MLP neurons of a small language model. Each row is named by its layer, matrix (up: input weights) and neuron, and shows model dimensions 0-255. Each number is 128 + 32 x the weight over its row's rms, rounded and kept within 0 to 255. Numbers have three digits each.
Before each neuron's rows, "fires on" lists the tokens most often at its 100 highest values on Wikipedia text that the model never trained on.

fires on: "ig", " hig", "3", "ever", "ut", "ble"
L9.up451:161132132102128177181130106183105159082063147081078123090080155120149150089139173136136144114114120151090062106144137140168085175141126129115178104130169116091073107209114083168140135200118131144151131126088127117152055027156206130096098132145089109126106083104136087151144080196171173143113172107123101113104114114121110074146105130164144124165118159081100196179132110084134115145112131078109110112147102114138154092156141149097131200148150105123150157176126123118118127088098126113121150105088136085169137152156106080097096226152159137171115168122107131123105184120145135195153115129130134121130149086163167105114091166089101153085146147157108117098179105082131149170088122126180081180096162150138068173091080133150135163141135102118075086127148129148116094152087092

fires on: " form", " remain", " dep", " exp", "—", " ob"
L4.up685:141124090140150110148161112112096188127070178198108098175143131181094124173101102114136096106189111124169141089159138152142160095128098143052168126090130150072147089110117092200110068129142123068162158105142118134114102186093108123155151053114178099146079121109100135133059111162096156131105139152121174130153152075171147164056160126152085180113178113120112117124117129132156131166166176131145138113087051170185158136195114125200098104150130141089090153173133142066168113185137100163114114121075128137139127154131113132135112154083149123167106140107079092164154130116120153115161137138074129114160066114183158125134095195124098093141138092066110140159050169122130099151093113165113136161108102106110155134134134128061080100117163163138096104157146172117136162184135168

fires on: "ab", "rom", "y", " em", "ts", "em"
L6.up760:107106204121072175111064132095120099162160118105105161112099068133070161122167130101121115103168121149165145093057087147118120136124090112105098146185178104190115193170094152040144131198098142124103145131079104072114082063138082121141137145117135163146133140109157118091136063111130136135121076127127127132082130139063122142067139153164180127164099154093136071119140144125123055094161088137089166118182139155156081115142152181136145086105167166150176168108139150155179142113152104076120125111093129155129140116170142111135132131074119122098105125144094068149077166088172134209128140081143124099127116171117140125144104161143124119217092117091119200151073102110119154108107156151087103132126155145151163133092113172142131140105192112116116132124066096089138101189125155

fires on: " Ar", " Pre", " re", "re", " Be"
L8.up251:135124108102116152132128089137138111044094160098093142127152129100142185169134152073160165092098086124147091117149167134190153133114130116092142168177184075124165117081115079145137126140133176141125166126115155167145122144125108146079084076124153124109140082131134139116121135143087153117123143110140126122107136089176116124077075121145110120128069082205114124132148167125141036125087073080105144103177149166158112095107129113074163131134117133063133165078114095196212107139141161086156126144133108120159104123095084160138119085091095105138163132131168123158144058146135192182084180119113137130133190081175143124080103132150102163133045183113084174189117055079050118160156127135183092131107117089126132179143124104144194120151140094107163130159135137159139137094122099

fires on: ".", ".\n\n", ").", ".\n", ".\"", ").\n\n"
L4.up284:176121155099081172156156154131083136161106162124122114165192118099138144067103122132079112135126149148107157146111216139181146191130085154099089119133121110083169121174120068098095157158152169084137121106120147154147090087185063137090123146081120167095098116170130088127105131150162129079167136100162097154125126092162149122101134124158141193150145072060151097123127132172091126087148117128076161140142123141103116095155144065159102148101177112150127145139152102225151154156139129123116113122097097111109109105144096121142066095066145136142040104111145149061129146117136182082100084082146133089139172120130129154166112124201137162152121177165170151078128127113131178084133109076137107119152120152085136069191062130108119121087187115127143068116193109102110155181143118

fires on: ".\n\n", ".\"\n\n", ").\n\n", "\".\n\n", "=="
L9.up376:132131145077093108159114153111112150059074138110117155135111173156139093095094122122090137127161093130093103154097152142135180170126116146154146153173103103112149143161143171101111179087095184085131121106114096139225132125111113122091169116122155088127162106118171119162176144117102123151081152127137060101141086085159141148086140124172120213121168178087150096115158179166116114054135109157122176150208124119117140121187140065135127086133153087128064113137176042107171099117109119147079106130146150119111149107126116133117173100067154153144137132112221123045121167117106112105098165044175113109151128130139144111136193126101096142170103165155135147109118130113122107115067174116097130103102065113119157045171068119108176101097167119097107101130133148094147150124127164

fires on: " —", "ification", " Votes", "ts", " hold", "als"
L5.up259:101159112137161103145149119106178086069189131119136103092095138147111116122118077091123139171094140194162166137134137127107154128123150131178151144138150104114095128112141135081174086142061164104162130137111084211145156137110115134177125176091136154151084139129118141146029159114160125157163103154127107155122117153155168111149128140137058117095161100079077161151127103110142124129155103103200231128145185113120149104130111131133145086067126149131135130117089110119179145094139161137080188112066159104107110146101081174099098181104087085112098132073176125115117109108178133107171079196092146106116115105116147121102160128108077128092151144167113185166094162167139118133109107121130128045103184120172143059113123180090086136173092074120094105176139144055123178088151126

fires on: "ed", "ated", "ip", "ic"
L11.up523:133105101105074118123122168159079115124065111118159086119117113156149099129138089080061164150167175138122135122167083119095151139096137118153137147094134128083128179095147089151158132099070085084128096133140120099118128094107129132134163168145140139172147081112162141107142135134143164157108171114146162182178087118178130175117144151150211107112142186135091138099124128113133158113156128103139098109071190124205116130167162084140140210145165083145175116152136127061081093169110124130145083133138105124142124145120133088120111162153122140143229142162129146105131160145162127108100135094167132141090095119093118080150141097168124123162218143150166142078183105153177160166109183147114097176158136144085059161145115139094103032161200110118125088122065093150070086157088108

fires on: " located", " wrote", " points", "ains", " view", " his"
L2.up81:185137113151120087125157106115128069094162090083112128120131121119105141121068153149133129158052116110190133088151128095157088178121099208137159105125117112138167095109131154126129159127150184113066144175129131141132153120126133161016120134126105160122145098152105113153077151116127182074113149165113116099082152107173129156108109096105139148144088128130114095092152120176161097142071077172128102129143122139142135112058088112082081143112169122153119139121151138129180045115160182081170158092132237108124191189153140119090146123094131105075122111132151131165124136128085119110157100151097151086068150129135083190101051114163121175130152157197075144113085167172114202085132068107126166174103092164137153127163101126146082138111149148126113105118113124146157152147164164

fires on: "-", "ran", "r", "ra", "ap"
L11.up82:055127128131119102172146146155157119129157149110142132150137131093165152137079136175113158139155135137092143130044160108162143191174144097118140137128084111126152154116108122219095138086123159091178140175150136186069029170186102139161132078135113090129089214167090092155135109130111128127089108088157153108151133087136152137151110154148155139104138154128149145145137110097151145109139186187155126152124136110089173116177087094113115188075097100130120131146142149136123091147109113146114048139143086138052163131191073140170134196134129100155132167129146126080094093156092118105069093089089138131144125146129154133150148111152073127158127120090147139079140097133059099117113083130181089154067136105138157120087114160061124171089191097049126129145106077179158108130156122

fires on: "ord", "ther", "ist", "red", "c"
L6.up293:103160123146194087124153134100126163129094123141149144133133167122156115171176045122167216129085071138103107169142068116116100121061118074094129127097079131177115142103170079145107111139124139131142126161118165125131088161104153135120072156154038157043140142135091109173114064107136134114130164117163152103140053105132098096141139139114151126161147124101153073207161131201135136156186126127098157018136139067150152176243127153108166127151160141155144093140140108122111124102135124121098132063177109119096100132168081142105112082168098115126111085120135152195102059139141136199105135160124155131153114119137113116061165168129113150186107105120081132130133128132103172147104145143156148120088159176129109115121127147149085112130101114108078127094100124125105100111125105

fires on: "y", "ij"
L5.up109:173142111100074100095148090151161167099124127126140153168160144080131119111095130097166202072088145143163103113161127136164129128148164156184103135137126171124109125090136109096146103084114126089073041110142061121082137142159149202180118077125099090148130166107146109163142171192149141116081137110157127098136059158077118166101117185136135169146118118128066112158154163104136115104120155116166108068160115152069060080127151184133104121171186121124088063158123140150128116127082130108174101129170081062123135108111154150118133124081107115164111170128108099123109086157135082104132138138159084141084183196084115113131055128082154153136132126147140153212104149078114088040170139107112119092138179161143102155148164098110081120108174099145117155103130148145172139117167138

fires on: "at", "in", "a", "as", "er", "p"
L9.up243:106155161137141116117111215100082138137119114125153162100148119135164218170127149099125103132129139103099119107137139076097119221162181114102107084135155104089143167158103140063109149097137133078116133076076126088147146152053191049084136161184144139110115149127102134125229184201114103171139080205079076113100151121136163111165149180128178106114127079074122118134121118143091129148131131144134127130099110140156137093140073122115163068133140156129132136096062132106105163084160127140130147135150097127117112112077122151111159159116145152152168123183131132117140151190133075199156165108080075144126112078073098138132096184182095100123104129112125147135150115184153159137098093174124083125137082122086123159135113125153125130119114098114155158110154138090136152210132067

fires on: " "
L2.up727:138131128149124161088106091098145178089088187190131142148115063123101131132139130125088162089130130132100095076114149132083172113131136114093136129112178111120107169142126089141159111108106075112124133121122144172019098139172152132102146134078188144056087168183117159134129067058121142146132191161133143164045118057147152077135192135110141106121135119177086133197136153077140164129097159197114122121147138141138160163110139158144075147128135154076171117117120131132114147092095138130175174152144143184152083091153100070093103084141185141123165091133121147142150155200119098163167091107183172188125085165115113169211082143127121150147132095181099117104136198124176149101148106099125161082128113120132115157135103107149090140076105132103128183109133156107126123087114123

fires on: "m", "ut", "f", "est", ":"
L11.up481:110173136076112103187179150101194221138091134101119132136097162118095183152160120119121128129095197201159072114110149127104101168132091144172120156085143162125123117151121059132121099130121150153084146191128168124154164143103099142099073152140129071144109159180084105109114125136098173089104094064145092155135147053102128113123148072171139168121079140099093119099107117138143143141068148132095095152175138111199078161104134168118100163107075046182130123147119122119139156123101145091163121113148083101181148109131129144151098138134116145132157109136110107116092179136090113158177115129139115146108087056087150099136090114119116142148125146086215118095138157157105103152144111085204094077148048200074140174161099094140163116131087148100141140120143165153145088142140118

fires on: " result", "aughter", " son", " part", " follow", " because"
L4.up467:149125111116160065127069124096090112150178106105155158132138109182102141118178149108125128111167088140158086148106157113096105151132131133132174108116067094122145142146104108109127155128154136132102158164115192097164134126115074113124143110146188122139168118088116115173204113095132145117092106090135117121127115109120119174164130114167159146132182141134102146128155079111126123092096100155157082135104159143166153128174155206094142175131117099149102132114122128105123117097148097116134138067132151112090121246129124108158124110172056045126182090097155197172085134119150106107151140142201118132148157107047124160160110115102163102073125129131103090108086131139121170185070150075126169138122079113114147149113156167209100131092133118132053188016156110195132102171124149

fires on: "her", " a", " gr", " fac", " also"
L4.up762:167088088150108110100089119117145173149110130120190094118075129144095120124167149144120170172118128215209145123140157123103153102151136139164088132130069112102199098147085103128137150167164122127147184145160149112129098121119129155128139077168120089209094129079083156180091117125179092131098145141146134124118101105120153125107117064103156112176138122146156115130111154142153146108176083130096138078189161117149056154144102120164134081143115158128160142122169107143134134102049149125131140187129187177153063129120095118088102163111051125094095132122131118167120118158165109111136123149125112149105161142113055112186160178127123071114113158128145141114113069133101114041105137144119101102081012162179127099163108135078164151175110084110084097136135116139078113202131111

fires on: ".", "us", " de", "es", " or"
L4.up431:152100163090093109140040160156175089128154118089064115126144124167167087202128109131149131118139114161127132185115140142098125111135108121126100059113178111092123180147154147092117148121088184129130177137142149146119128089157158153161128071126128100150157117142102105142105187067109134119128140115128126167163154139148147162106174228127103116122132121137183103122118146072145132151154108115148134104141135114122122093129132122101172121191134139129134117132064165167092141068105120115121133139116101101090102069147142161074211113131160118134077140149096148081158125144137116113121162146089084181027136137181068108108167091103088130119136121119106143168131078112137129129138173090120114137106075152102083134132087180156142062179082080115134129179161176120177071125255088

fires on: " b", " f", " B", " ent", " ", " Bl"
L2.up210:097166128147092166129097134138142200175127162109162129107103128129051098122096105131117114086149176086186165080151101122151112174108136147197141125098121117141141158136082099159152128075148116126108083090161183193122094156090161100159118086165149140166111128219144140103104125080080133090124146162135133130058114120123086127116108060127165202081155121088099114128178106107163078118106124141099126116166131139173092114203165167118152128111087110111155131080127097075107165177091127202144133169097069192129123125163155094133128103147114151052152138197121092075172104107141083075066126160121162193138153115094119120112106129127182095134159161087077146084128158134141180087136111124106131082101113122067112177151097132141124143123162112175153118170131116114167092117137101

fires on: "al", "ar", "as", "a", "ate", " to"
L8.up201:112156101132098142151138085051149106148084151116073138138114148111062146166063175133143129117134112140117202098121148080138076195169175135151116128074107116135142086185168169062116125100145159203130121169045168088160151134118163084114142119124151085169095158116087169105117131120134175189148128122087092085114147119168125122196136065173145140174127118160100128120131151133127135144129148126135081137101149112207147112169104118142148072105081109124106120141109098134123188127130092160169157158154143122164069170109102104087117126119094126114114124173123177066196149120105091145076139145120114126180146097145095114147105167132072188184104161193133117178174119145108179103129152170079107109108137147131104113116094163070142126115081066160113099144154069079142127119153083

fires on: " "
L2.up671:104111150141072131107094139088147086166110174134092153124105142188039090136133106086179134143113141076120153151059090127166187171165098128089118121139117142108153149138155115127126154124097105111160110078138145168124125121161106182102140147094165179115072120166153163128114120118119156160087128176134146148069118110138124065098132120139112150123174170152180122102127117095198107178122096168161190160160122144131191108178128194120064114103134100095150070081126110113155163127070076110157130190144072165101114120164092106128100104115166138131127101112141112111176163123119062124136131171147172120079084143082117145215057124185150140091113111100101174075172103155132167087125126068100178105147132134109112074129185094139118167122117097092106163158179119107100073127093160

fires on: " "
L5.up456:123122099174124166066136156100092179121163174182080163096085128189068114121119109131219178184146118078157130139055085121139173142143122123084153132119175184166113133146175106112163147067086087144128123114131167106105141117186120149076153087095117135090083134160135137131114111082107184170086119123105122140058095098118114133132144064156140134169068152127134143096134100121165132163021079105148129139178111155113185114148124173124116123146114117090144113131124082104182139119130085148163107136138103150140096074168134126106090066152132148117169107122133113157145121134145118171097140129156146158071142125126110120153096078208175116120104123065132154155141125118166149095131167137071163143076088166107114133144113124177090185146105100076107156101108153110093033094090126

fires on: "f", "-y", "k", "-f", "-m", "y"
L6.up295:117166110099103148119177128181145118102125158116128085151132117098130155096138086120170097148162119130094125063136089093089110097101094117115104134078230109190149117114157075142147108163146181149103127165136133104087129064146164092094167151136141071142111167109147098109090166050070122125100156171094114159126127136170092130136153115193152139135155133112116057055112115142173152099109164127131157117185125169115098103142145126143124166171109174144146161198108151114199096065093100086129155110118128117112138145095148130113133162138120143137156102146117119150073100140181109089124142156161152076161092087119114145132178165102141083122215110092101163152113151095148090103091174148138053094088143170078128176116140170121081151123120171109086059115109156092062123065099177

fires on: "ed", " known", "ted", "ated", "ced", "ten"
L10.up585:138079162141112156186156100099133072082155122114195128134072111152102125083116130143140082141113118054156103175115124108120141156137109103164120143116136109055154101115133164086224181037149107169104123142126140088115116089115103145123131068117129181111131099126143153098164153074136096078060121148151184151139099127151161126146170137132160128145119139082083138155108141171119187095125191122071094121124147056117090117120144111077175153173093177070082185153137139107173121157117102093124148135084132183148183141086116134136093119074139163052089099171142140140155151168101108093140095169158195149159094127076133101157121112128091086112184136173135183134195128169172153124124146138095160148145129146157085101110117155122162134146169087079101096103138124156128093176137145

fires on: " dec", " name", " number", " what"
L3.up78:182093133076100093102140127108100173134119141183133140039153141100191162125122068082115171120131085152128152188156129150086183158133161210177140107137095181111094161092130135094158114071128145184118122189145151115176114117157109125160144093147125138090123136098155125188159080174127081097089124101183151114126110168197105121113122118138148072155111099159175110122105143135128131138112125099120095099096141126148177102143093125069134105107138080148161161097149128118153139095121089108228108133116074083159122159131173195085167155113106042069193130133146082162113157125109115121186175155144120171163141141139143131141057109126137084137105127141100085137092096106151115144124147066097127084141150165132116162139133113113084205098077139136126126133158195087139131142104080

fires on: ")", ":", " "
L4.up711:089147151135088117122124115105158088087105147110089107106143069177085169081157125116121144108145117159085171117038103126140169143148181117095109081120086150115122148090123176176093086120063100098094091124156132104052172161102129152141125162143111116158166079131125166113147141144082129164152127133118178117104096155118103127088183160163104236150112142125081103152121153108173108139131124108162092136204112204180176130148147131109111130119162091150139090083094130174090068138099113106080113143206127126110124117105181140146101125145124144170099147125105171066112126126081104096107147186069119083094168193102166137086127089181173140120102091171129158102087116096123206102101087119170146111103140178137188071118152155144148147134132124119170144145114173089113140127095084

fires on: "f", "e", "n", "c", "ul", "-"
L8.up627:123103115100152156115096202156134143151106021101121170147116122183166118101137161139132103106118055092149168121142187125094157118142138146132097117128166116061146133111132152129170170115130180080136149122177116138158026120109109162124145028058150110156120145145115151156164127111092144129103133123124128088129102121103084169159100137106182072141134155087145144098118140136123124142128110076137117138142140081119111178134132113137132179187074132079170090113169105090169169133133045154073086143066114062126095121165107083145088148113100081126155110140148104118077165144114122120103161185129207139091141141113103122145093125153147103134074154113089116137114142150111131136207069149170076116164141189134130186071123186166093179161162115124109164123182149131135133097142119

fires on: ".\n\n", ".", ",", "==\n", " ==\n"
L2.up94:150120140148047144148142115128149137111118172053183156130134141109138154123135147149097135142174154140221137126122113135168150101137088140111077177130128102145102113134127113178097172141158105144204136080144122096132130118156049129164114150103081129111172119182118126154114122132142145147112109079138098105090133191183122132056064143158129110167102108067155105148152139134109101118165135142040110120168109130104110108165127117118142174091129100152171138147167145181116162123113073123119179074131087117107134110172141152128079097053131099126085121136119163172102171126173172100098099113182157108131153141148149114183103074108160118171133162118093141086079159129103147118157111108085045149149105206091167110162030145132098110044109106104146104092089107084139139157188107

fires on: " to", " S", " would", " can", " s"
L16.up30:160141132129143167103136176093106154110101161165146118084073169098092148121115112080142147102214123139086129094103101120121155168076136170090198079154156151128154099108085144152043152087129126170157119095154082126116131170147121092122136182113144079140156134191122160110134104105145098115118108150139118177107114122169077124167092208163163105101175123071081134135149077102110039157171164079076090085139102110098089161078168196113183098117092168108134153151160188114096137083097143140128179107152109123195194093109082146052152181098142097139147107119167104138131065136147139138119149162134143141092073119081108116152109078146168135178153153170127146170137128162141122140094132125135083166156122084136093096163113115164095088133146124131179133098150081107121135123158149

fires on: "ed", "ated", "-", "7", "8", "6"
L9.up144:126090122158138105104191171117118154132106137129138117086116162135068120107155155090133107109107118096152116143141112131091170083144156098099110148143170124134146074106119089174117129074170117131124141135178153136114148094102064116153083103144155190177095120147169138185099140159089087137106138138087106066090147153097172134143132177137173133150132082136104154121094181150130131168101138152149121156131149146130122108183097160088119132197148168165090118149121141162203067129079091136164139121142097146108107156151162115181117152080136155096162164138085214147091112099079163097092064126109153101132114163123171117093118097190154121149236156121127127123168117146084095143111163201178179133122137077121106122141112131133198093143170123092104078069089093143162036150177072

fires on: " to", " Ed", "h", " Her", "adu", "er"
L16.up704:115159063147139151122178109119195139087174107130154144106206059097113109129101138122134147120131129127132109070135157142111150120137196074091119145178071102107137121171141225096116106122131122129111130137102138099133060085178095129090148149112099145120148125175117183102199145120154137118127177155118102073090083118092123150135157187139101127110133090123098094085095142165112165142107197120128073125136126143157106172111125116132063147165100173147177145175132116125125133177083131167103111128124103194179159119152096113122065125109129125100115138142112061107173088135058145134188128169147128117158112127076120138122198163148062149130143181086062124094164120087151108097111169067145127214166106138172164138155101058173103156144110097143130125082177087115136108127121125

fires on: "son", " result", " son", " Jos", " app", "oph"
L4.up634:112142093086147101140124092119086137138133127138108169129154135162089151180193150078100120100153149073115123139133141107156145122155162144157137151090137073129132115146076214170105145098138190124079140048104149083160171144158114131122130113178129086166134144125130136128097054185164160091066154078110095145145115061140122131146132074113140124167105141063082152142114087109167181178109077123140125132095134127134115125144140142103195095166156124113155154107111154175159144089140136075157118170172120163182117204174129148156080120164092107118143080057106139131089165122110045160135144062132087040146088191116110124157170075139164103121153105114176088173117168088136146125121146108147133086133091155157116142133087113200090137170118123119159153090127134139130149191153155

fires on: " s", " S", "s"
L16.up131:137102095092092070151106102085098127082135124111137130080110147100144080091129139113110085063190123134106104113135125168146170105133111168123147096165134161102155129160102116149129187123161098141165148157157130077122076165124057081118154188131165097104067139167123109106058117122135140097178108164092132151081146081163148150122112144181141139115114118123069122125135135161130104150159173129138068130159152129111148075094104176125124133153105141126144104078119100090103164138179198117145185147192058127103188153108088113138141143119110123149165096056114164125204182134145124104114123099094124120158148174109115189113111154205151057143106195136101166089117090094136143071090144105186047173095128116131125174119164105162095165119083140131170104101172161152179163140090139

fires on: "y"
L4.up584:131080144080088112099149141182147139112146150101102140115137100120151179139087112112105110103174146093141175095115111140146126065098107085115122153102134147091114110121096126133144149096142106152124117131118070169132125132115110166114080059122139115168115099143172101064103146175110156143157102149123078138115124171091131153140145142199143090137159135094144077133129186134127162124067156126179152129165158149152098095148144140086149098136104191081110101168098123159220169087133143107137042140155150111175129131168160089094083198083181115129152106158052086135159155148128083125083196095121164163110110160122101162192133156116154130111138105130153199187174101129068114087178136139125110079106152134112145163123154140097065122091177134091047149104082214111122093072139144

fires on: "-", "c", " ", "l", "/", "t"
L10.up433:153119148127133106143099099143166138117106131134102132130127152171119136096190094139151110090146133083096174118080121121116162090115114108143164165112152113128131168092154140103131098188152163137083185120182143146179113166146181136082136102152139141099126144141139123142176118162076168136059111155190105025129114105145090102136120187109117101176092106098199086106123181098185090114114100173171185069088106116144113150044124213123074159168098171076158179106158173134123154052066103128135113100109132131117144095147159142110107103111146126152134169187107115114141129095132157127159174127155104120085126066102142125132088124078159112144073107154138200071180120110132118089172121166126157149105174137065148169092187130165125183122111130085098124068149099111139129160125109

fires on: "sp", " sc", "esc", "sc", " ad"
L2.up728:159034140145102050092136157125105118149068149150109121162163150150148141136157212130175147121079114075115150130139168121179108198157122117112082080103114164118125079133137167126142172081145175126075104048088120132167165116073151211097123072130157182126171196138100107139176130102109174121150162148104147148092134110136115087101115186188135105115113164122097072074134144086116137150151089077149133124142142153138097071140098136116111112133130113133094109163107158094173099147149165106121191101080118139135132087092139080098089112150149103170117153122146085159100140088150114165073157141128138101133168158158125128159198151032129119118160076138149136093150075097165125132108092124127118109218140173144108104166130125140112099129149104097135101124121080206120123114149149

fires on: "é", "á", "ery", "ley", "ö", "ield"
L3.up683:123104100085124117092125138143122177120136146143138107130137105131108084093131109123150100106161102169106101108129163169160137119121149130171170156098138110128131171096111123113199105114138151091093175139090088148071179116143084051185081101142168097161160133088085061165071083123086129177099107165151096137101085142105061151049067134068147161133120158121123118138128106153132125106104132136164136086202112164156129098114131137092129098143135076165176123110142066173134171201141151164145155115143096141134158125139105106100068126086132153223126089161138083091162110145144162190099165122178125091075094177121137089189133138185143151120048113095132143114087098070128185178118094096139127134141134192127146175118079135080131173162086186107149144169141117117106118148123114

fires on: "t", "y", "p", "tt", "f", "c"
L10.up756:124074103136121034135170131127099093107111120145142105146128184112107183087119144106103125140099137138141161113121153121105092122173083147105122128102165115050140192122124146166111103133112182134093139145098140149096082175143168158130136170067163146132095166148086099086132124214121177167062215114150142089159141162132130160131132096136118168097155093112113134119148138124157124172074102141167119064095090199061128115141148143166116116101125151159150185158178186148189149106096136107162154166110159071123137095207119027111123163110149091151139182143182107110139085163133139160142132118118136075136114130100172105149079090078134142079119131104168121156129158081170087060124129113167156128094102138103144144154109089095128110097079127136160135077132192117110172162153099

fires on: "her", " both", " gr", " near", "ship"
L3.up511:107124101122130168153171102103166151148144097137183119100064135125190103107157129160119136149093052151121140170125143102101175105169113192125151116127094123147132141204158088189151148108109138110174111101118166158139141143114089154078146098139187141104163137107077137178120118129057097124095091135048085146085094119089113118095095101153126109088095121161147106106133127115139115116149094151127128057190199127139125050140092213153150091122136136072067144119142106124106105088092141122146144184078135150123185140093108130089121100111110109134087134099125163119169196169131093182116092124197165126149126117119147130134133143125194099174103106076123201193096107058112131134105117136112108165119099119196075137138122138106151206146091118088084114085122099140067134157144133

fires on: " name", " what", " stat", "ather", " author", "ject"
L2.up565:163142141117140118145138167121110106125109130112163109130142155082133112170072081159115194142110102123134095137138153132176126103159077185165141116136076119114159140118105130160090133096149135117111110036189175112100068149095099139079165049170171119182083173107178096142175136121162141139179153141129080130161131072205102104136161078095138127148120126156142058064072112113133099179130122161119082095135097108136119126066099138131180125131135125151157135137143079139126096122122073127197088181114159121130105159134098153133211086075140110101181124075085153119147106154115098117152133059142090129148120155089150126144088145082080148171100131192157103102094129201090159123151161066152174152161152157166143137191125134095117127075109161158094107114108186135110111086148114

fires on: "iz", "im", "u", "as", "ugg", "anc"
L5.up45:183107135133143049107050131152167078111147121154094192165098141148107155062089109158109111125164145120101111098054121111119129192103158130122162127024155093131115097114071150128138156166140120147106114111140155126115121121084224149145125120112146122142111106122132089153124142146111166118091112101159038095120117189154107103168118134124056156165150146140144098162126102160152069161066092075162156157136082113062075096174145176085126089116128101104134106122142130131181139144117145119111119145147136098155127183114134110115104227132136137124111130157196063153132127065141088201108107200183074200132163144110146140163166110114083143143136118161121086152142101124114170113112159153124167135123094106134099118104158133104114087141149093101081090117152147096084160131118089

fires on: "ed", "ated", ":", "led", " sold"
L9.up152:110100160142090189137164101091112159131114109110182105111090114145124120137113126127038163107092151133120104105127108193143177183157166101131139140214112060113088164117088104112166113072177104102169062133159140083149136105071169094119118146180125131119163080135139104143120106112110133098143123115155171098212118136127128110158142173123165118132121145148098092160156143119081121057142129127125136095173153185138121170175130077115135159153154132176088116139110105126174132135095154161066090129104201129179115155167108134065132111135148136118127111197086199090132082085122130065105137102151115138111109187124128107150086105151181199196160084162160170085131112162070116125085151119149175113140161101117080100109129108150150117112116180074124075085078105141119109167113086

fires on: " G", " —", " L", "ts", " W", "als"
L5.up697:109096139115157170172156039117154141177171129156133180128142155165117159116125116162185145082098155135101136120125155133141134119118121152131174188152155101165100126110077093171109167122113157129138103090147130145119137115194138116146158089067136128118064100117126119091101149080136164155214080110136105155094115176115189125146148103112126087040121151117169105075129156109107159191101079192154121135143087163194140145137188120127124088075129121101085114110097130112137104057200160104087158135159120133127114107185096125134144129092096153132137107173169126106071077117129115144143104197086170094104128090110156092154114149093098131084147135151113124155130166216137078073075157113121110175123141156176144160169172146164066128163126131092063113152097098052114137134130116

fires on: " Her", "ar", "h", "igh", "ig"
L11.up267:086103077080157076133081094170179098101159118107224195114166092152144085157125193074140187129170193110110126094114123121136108155149230111121205132091117097138119126138090155121126109189132115170074090181087154096102155092104088089112142147145093154150131170146092097089104122160129083145121114098107096162123117165093134175172165118141161134167136131134085190145128094116106167187107094080137135179118141111170112182150170134121124104112064111104143150097129140179201119073087099162144097082130101146164158106138126093144086077147139168117122167104118128120154139108169202131167120092139117105171072167133122118122134153131094152131133106164134125128158071111118157125133068069094145152127132139110175132180136092142169128128113145119102082109098171206106137144134140

fires on: " Re", "re", " re", " He", "\n"
L2.up341:113121125164139111119062099146173105081064203123094157097160046150143150171137110115116156144099097166115107125183196042116082111174093108093115143177170058103150109089144154148180153129151144131074085128119129136147147141120176105121125117123129107119131108133089151185156134049100130127097143176145143090109071126083135172069126097159140134134087157187093106174120110062135077152122134097180134103170105089097148114120140090125106106156120167135128103097077087086144089088097153150133142088204087132143140132154114145153078123108147100197137141132126140143157110100136120147158155076156109110079163180117105160114138165093121146150143160159085084136078097113132140064176078116148164195082116124174104123160153151122142075183152068123141157121132171132158101123191103

fires on: "and", " by", "ab", "z", "b", "y"
L11.up225:102184162139102084111065141120170148149125118145119109124146069159171136171114125101130089081126145112151111119075148198105133136098108110122084133179102112147108157104081120099173144145117152117102161193084148116134116140117100138141105124164071025153161060110126153091175142101112055125169112143127092125155085063190112062135104145141155091127106132126148062187168152094142124075082097162155119124197133136088066129138162162138136068124128142105192159152129102140107130157169135122092104126146130120102120114102091107109095129095116141157095061152145115139088094121119104095118139106153121157150133086170170130148063193147128126182095153106055188186086164130152122179143116141192112139084086112161057180082129114131083104143158113167121107119151123134138189182137116

fires on: "sp", "com", "qu", "sc", "stitut"
L2.up724:115167153121125152167097124129107126087093135113141104164171186130130137154078102125158118123194121109164112209147132086075127214124170135126113093144192154153095104074173184125136122119093073125121122174125173159103145074134082189077115062179137127169175110102061150149141119149109160097130088119135133145140142153179088062125119166136159119169148096126058097097109145138152119181110151143119123175135134129157097141121145226128172093148132109111130136160124164141137109185112111123147150139112155157081148109139087121120092108112138151185128129097111104204069113059077114164092115132127129106076142143165079129122145125128082127177168054144124125062126094084175028107107118118126104072141161155198107132105122077094150139123124134102123108138133185154085142112132152